From a checkpoint of a small transformer trained on Wikipedia.
Architecture: LayerNorm before each block, no position embeddings, biases, tied embeddings, normalized queries and keys, ALiBi.
MLP neurons of a small language model. Each row is named by its layer, matrix (up: input weights) and neuron, and shows model dimensions 0-95. Each number is 128 + 24 x the weight over its row's rms, rounded and kept within 0 to 255. Numbers have three digits each.
After each neuron's rows, "fires after" lists the tokens most often just before its 100 highest values on Wikipedia text that the model never trained on.

L11.up557:082150121127176112124129124141147096127110190148115106192132155097114114121113129154120120143156148111165082135129115072115083171097138152141100079191155152147078101125084128135131111135124161081138151135147121141156136088160105132141091138110186100142139129129129138109171138144157070098
fires after: ",", " is", " |", ")", "s"

L8.up53:105094142151114136155128187143162124133109146117114135146102121125138125131125127149106110145112145136145113098177115141122090175112124170156159143086078103117183113149132125121169131123130109132104143141088145091127139109114139116079125112142126113141154087152167112091140148140142108094
fires after: "\n\n"

L8.up72:142143095130112124116174127152114149120148154151117155111104131105112143106137112145127145131148182132165126113130121130077115127134119080155120153121128127170122092102097181166110112089110106140097151116133133130167178112094142115087142074136165116137110117121093131128151158156137139139
fires after: "=", "\n\n", " \"", "\n", " (", " pro"

L5.up632:116131130120090129172094175182150175149133157123052146147116174080113151149114074124115115161136129155105101109144150084102084129116104111128143142125108122146126127108162170163156108123153058105165102120117149092134142117107126104123111131121125110154150108151138113084148113130113126115
fires after: " |", ";", ",", ":", "|", " that"

L11.up111:087143142103165100142150134179145138135135189173121099146130139131128125115063100115125082165113151115094140124157122143100108158132108131157124114200139161147129147154098132123157094147140110093170124148127107103115149103138086160141102097138125132163156112117111121098153173131153119148
fires after: "%", ")", " m", "\"", "T"

L11.up509:128145107096126145123121099132098161127093133118092107113118160123102101138116109158139147108101171146101149151131187118145079182105073157180173138097142098108093141142128138149138141128149131126107138108125124102129144137112097135103135084119148159129156081142090167057145117166108110127
fires after: "\n\n"

L4.up408:118143120125098149132157179162170113115138148133086122161123147126120124138142103134159090152111164123159123088128157120133129132096110140121139145167106120194126078108087153140124143181132103101130156121132113128142141111148092107090083122140160153136147115079147141107119124109110084143
fires after: "°", "″", " Website", "36"

L8.up193:121099131140127114151118114124138171116118126121102085148106177160098133189101135146148119129150108125166105139116102070129116130091103074162171125082142115114096056087113172160162104128147155136149103128113136168159163130139110120152155119146176115106126097151153130099110136166150109100
fires after: ",", " (", "="

L17.up667:115142148104134117157099191131135187155129166096116095123139126082110118160181147140133110152093123168084080164127149171157133134140119108107109123153119106136132121125166133150123115149130098103095138120141132127140102127136099112083080137077144079146129112134136131127157120135149097123
fires after: "-", "|", " |"

L6.up126:157125122100129111115130128122159169132157141135119082096084143135124132128111126136122118130108138171121139149110165151114115147114110127159099103112123139113121126126112143144148144105160095125111110105128149128135109133128149113153105108110165115113104095129148138154169146136112108108
fires after: ",", "\n", " He"

L17.up597:175143118138145133169133114144139141106120187071147148113132145111135136114150107107060125134107108123161122087184110112098116151124102146135151093138113115151111109125117128173135111131126172132086178097116117161125140144119118093122108139119167117115139113123123123098160126143097137125
fires after: " |", " the", " (", "\n", "-", "19"

L12.up169:168155130095090138186134130173144181143109155124121127119118151081146120081159129181134133088115169135107101147186172145057096127129087149102122086146095125092131122145133121148111117118148152160165139126126136129109180146138115127113132121112163129136111105181107104076122176139124112122
fires after: "."

L8.up144:154129126121096129130134141158146146149117124139099132138100134110068130150147099141182127152116122134163109066182118120150106142120075107153148154166128131118112092105117174158138128124160135097112146096140075084083105131099119103095089088139129110142118113115093095109155168121122086128
fires after: "°", "″", "-", " Turnout", " Total"

L13.up614:112125171164100144159121124180157110119150152113075126148106116142163148110149127149171085098155108146143116139138168135152079140119094160141148105126112144127129113118130133175153119129191114136121122108107100170142107090125166101146134137111134123107143120169103125123122117130122106123
fires after: ".", ","

L2.up536:121096139169097123109111107138151098143117150135147117113103145103128142126116114171145135113141130141105125086116139125132071160140111128187116104105137138105120136119147148130162078117093159100117128113103134143152127085145120125137073111140159134109121117110151159142131137131142127138
fires after: "-", "|", "\n", "\n\n", " -"

L6.up17:121095147126100135113155127107104133126159149125123129108094100149115161159108119124178139191103180149117154131120115104083120121124153145148126106092104148111147108143123173160157111072113123111107121099124143120176178107088166147123146102131131133124112108134104111133132128157173156088
fires after: ",", " (", " \"", "-", " |"

L8.up543:100126115164131126116146119182153105119138148129115146127106173134121102152105126162125144146108160125103096113157141160106114120160147112131116119098127132117077139122123115182145147124103153106129131131106132113109192106106170093154057132117122103128162107125180119137154120151158136081
fires after: "\n", "\n\n", " (", " that", " \"", " which"

L4.up197:150112138154140159159148118120113126147092146164146134124120121107158154129078105172085138133184109114127117119128130095130103194080164141114115133097121107141099109121133143119132134108149123139153119105125138093168142138109094151138119142122111134124138106129165130098140160133147127160
fires after: " |", "\n", "=", "\n\n"

L17.up665:119126107155155105102082156145132139135175125101156115138095159109113130120182096138109130137107112112129127141139130120134081151132141154130145106123097128098085117080108158139133118119140109134110126111099184158124129123132176122129130086162173146139136087150149158143156115129101117063
fires after: "-", " (", "=", "|", " \""

L2.up642:143153108144146168152167125148122145137082156139125152136107137086116154108127126137147097134153114138150127133124166149105129153111128167124113109114108153150140136120129131171114085124125172157191119131130126109173159152108087158146152126114123146112118076123125105083085121120158176119
fires after: "=", "."

L8.up204:106097121151129182135104159138078148184106117146145121092074171126114095130124124121138112148161129132090117146123159144117107123108145152132131119102130117115106092139094145124150152124141151148112117117151099177162134075117123097130100100118177125104121096142153126149135129110121136161
fires after: "-", " (", " \"", "\n", " was", "["

L9.up191:151117160169082106115151127098152162095180141144169120092082120108098112113154119209167141093149141114120127123147141127101104129119089157123116139080129122135104139130137191204158142157138156135087126123108116114148165105086161105108104124090124124140107127136152127127137103139121114146
fires after: " as", "\n\n", " known", " well"

L15.up406:122088126118163132126093150132164110124168180120130129141116129140142112144080092120096055146102096115096098137131117157129072175119154133158162094137119140109128116136104124133142122147127116096132087137108134125169101142129143145124158142117138181145150116135165105082155163138141138124
fires after: " |", ";"

L8.up344:134158111131101120170139148139129131163113127141118130134074124134117125128139104123185098169141138171124127102112114094078096155131125122136152145146123163141116094081136191155126124141132083126127118122072123108155134147105098148111104095131093126164108098154110131145147148130114117110
fires after: "°", "″", " ("

L12.up646:119153140144165140093117105142115181154152139139128115121118161085155128132140148167118139146126144117093132106162143152120104156111089124166144098106146130114115105135089144157182104087150157166123107123108154123135134107097144123107090114144164080111107104112152140114168173122119100141
fires after: "\n\n", "\n", " (", " \"", "."

L11.up241:109111171150131145140091122109143130129155143141103114109093126146110180133107094183120152122134110169124097152161167120155108142090126146133140102081083175136115069145104154159087096138146153158111088128115137159129102100147152128119108127149158159132127116146123103114176108131114102106
fires after: ",", " the", " was"

L9.up591:113156181118131106108114096122153144133102120103104058134136116155131135154126105192133178133108142122100159149170113148101116150102108125141125137134134145117167123126138133129122138153152105113093094116095149110114129115067120136145092129099154115132162131130072114135149156157135111121
fires after: ",", ".", "\n\n", " that"

L17.up370:123111114112173113157118106071126142131133166097138081144095162102151089120107142100121129096055148128154112149115143122108130129145114127133130139122110114097114122130134119146132130127112133148163085099109137145116124112134152142143149215117134126124116115121187105099141110167128148114
fires after: " |", " (", "|", ":", ";", "s"

L9.up638:093113159097132159160105177168114108130126108136151101141104132137111141133121101107109086128131127118112122106111123109103087153129147137124119061159102147122151156076143142148124148136134129106150141164136102063126143120121116124166133079129121149114149078127128126072078128114146129112
fires after: " |", "%", "-", ";", "{", ")"

L12.up751:153154122107132125145103136135151140125110168135135105166145141109121122110129132120128102120141175129086112139132152192155100164135146143147079156138158130100085114126095129181163108129110176124093137152116101113153126116128122119110078122120134107133141112092165133132141133128135110097
fires after: "-"

L6.up602:085094163112094128156068152093153128126119124128116114146132161147132173147096138164108103123157118138130131152131125096152082169112100117158129114079101149078132092097142152146155141106144140135135119132104100155165134093146139147146115128138167081144138105158114141102149125118137101107
fires after: ","

L8.up541:127119103118105144134113143110154143118102144102153078084122176151135132149106145149168144139100203155136111124169156141110104174149151126138166146102104114122147111115145141154160104110136121120144129137091131131126131070141102125136090112116157077175139104121115116112141130149126095112
fires after: "\n\n"

L15.up756:140159134058092162131109107138130144127142166126076134080132142137130156105138114159130119105096133088078107143103123122107114115159116111135142129127110075109157127138155143109125124142111103112121157131111139127146153127121068092140116086100139125162132097143138147148147137151104071145
fires after: "|", " |"

L5.up445:136137119121102099133143115106166145115143151168147133105084135110099162170133137161115170122107120125164093158120183136123121116096130112122107133133141143121103138124103132141154116115159137136118094094127127094160128100096177096136129109155103123150163169128131151166130133141142102104
fires after: " such", ",", " well"

L12.up154:122144138129149127115123141156104121157146134100139151118142144137137142096113107115157144126119141108097051118138146133137081134105144153152140109083119133080110108150115140129122131117120159119092111077102141147142063078167161117145100079123144123098127105123115137120138181149097112137
fires after: "|", ",", " (", "\n", " 3", " 2"

L6.up35:127132095115126175145142112201103139125141139156140144076132098118099118115142113168130145162101166133116065134187150129128111141178115137125149127109090101093106102129104135156149138117138150112088166104107109143158183105157126119150076117115161145137149126108104112141148115156099127117
fires after: " (", "\n"

L9.up593:146131103151094165134132119122162133120106120111131124069121167162153128183082131149165136133120183167094130142172156162101086179128134113130161132098107111121131127137145141152134121127123130127132130145084130100118109100111116131123078115115156098125150099147099130104149140131128133109
fires after: "\n\n"

L2.up401:151145123134105113149155139125101137147133153177122123126126135103126156127125131144129106138147148156123142098123148144074095151143066183125085077123155109129124128139112140149105130128155128161143094118125132086144179172105140111154147153099089138153125085082141134072127163130157121078
fires after: "=", ".", ","

L6.up666:112148179143070140117113142146163097137123119170120138165125110122100120140118128124136085128127120134116120140117105074099118162148133147125110122154114135122159114076148151154081169115108139115134124116146123140154175129110159101103092135114092158094097096154151127133085126128111138114
fires after: "°", "-", " |", ","

L4.up396:097150149082130136155130147145158142137091137152025137143122115117079120105143125117159110152146172130154141122126152105100086178162073117126135133136101099140144092136138163148106131138123058137149158121154065105152120114119116132129120146145088174126121103111110164117162113128091091120
fires after: "°", "″", " population", " code"

L8.up138:088129104131133114132147146165128156128096153139079120152113172118146155166098109135140107151162145135133139140105122127124116196102119082137115110091126140120105121130154167146140129131111136118139134129140149191204121098127087116133107109129171134124155094146164159128161144171129094128
fires after: " was", " were", " and", " is", " (", ","

L4.up147:090157135130119084155134147115112110139132136157118105133130122151091154130089131133147092127133167090109107117119136107094101138103090146145107113140179159108114115073143121137176113164122101100143099145137112153125162114175138116139118119126115110127148102112182148090089129144111134090
fires after: "  ", ".", ")", ";"

L6.up315:146101138137127130150138109132178137103107165144146133150116134099146159133165110187121145098183154111125112137139125148064123135096081126130118102112107118093100103138099123131163118111189083141159098099101126100157144093093122146112122137143196139142133112176143105139136144125145085115
fires after: ",", ".", " and", " In", " According"

L17.up645:136124109143135151141148168143145105159095131151072168120138141122146140128130083096104126152153107110140113075160096112143133121112129120170144122116137126146101136122118123145129165126137143156080129109117103138156158165121132132083093112137150127105162095161112106138133113168129107149
fires after: ",", " of", " in", "\n", " |", ":"

L6.up579:070101153131101111153121152107132124141118127134079132128115151087119128148098132161098137127108134141127125143122126097151086156098147115136169108063098136088097098151164145139145124138186101124146106108105134137148116099133121085102084178132182109138129070138147120123129151157103106106
fires after: ","

L6.up660:080126202111098143125126131103150165108123132136106104137136161137112134143095160148140128110140114127132126147160136078113104109125099138155153117069140122145097102118107164164178091132165132124131116124114137139156160084136150145145101130132174099112144110169118147125164093126114112137
fires after: ",", "\n"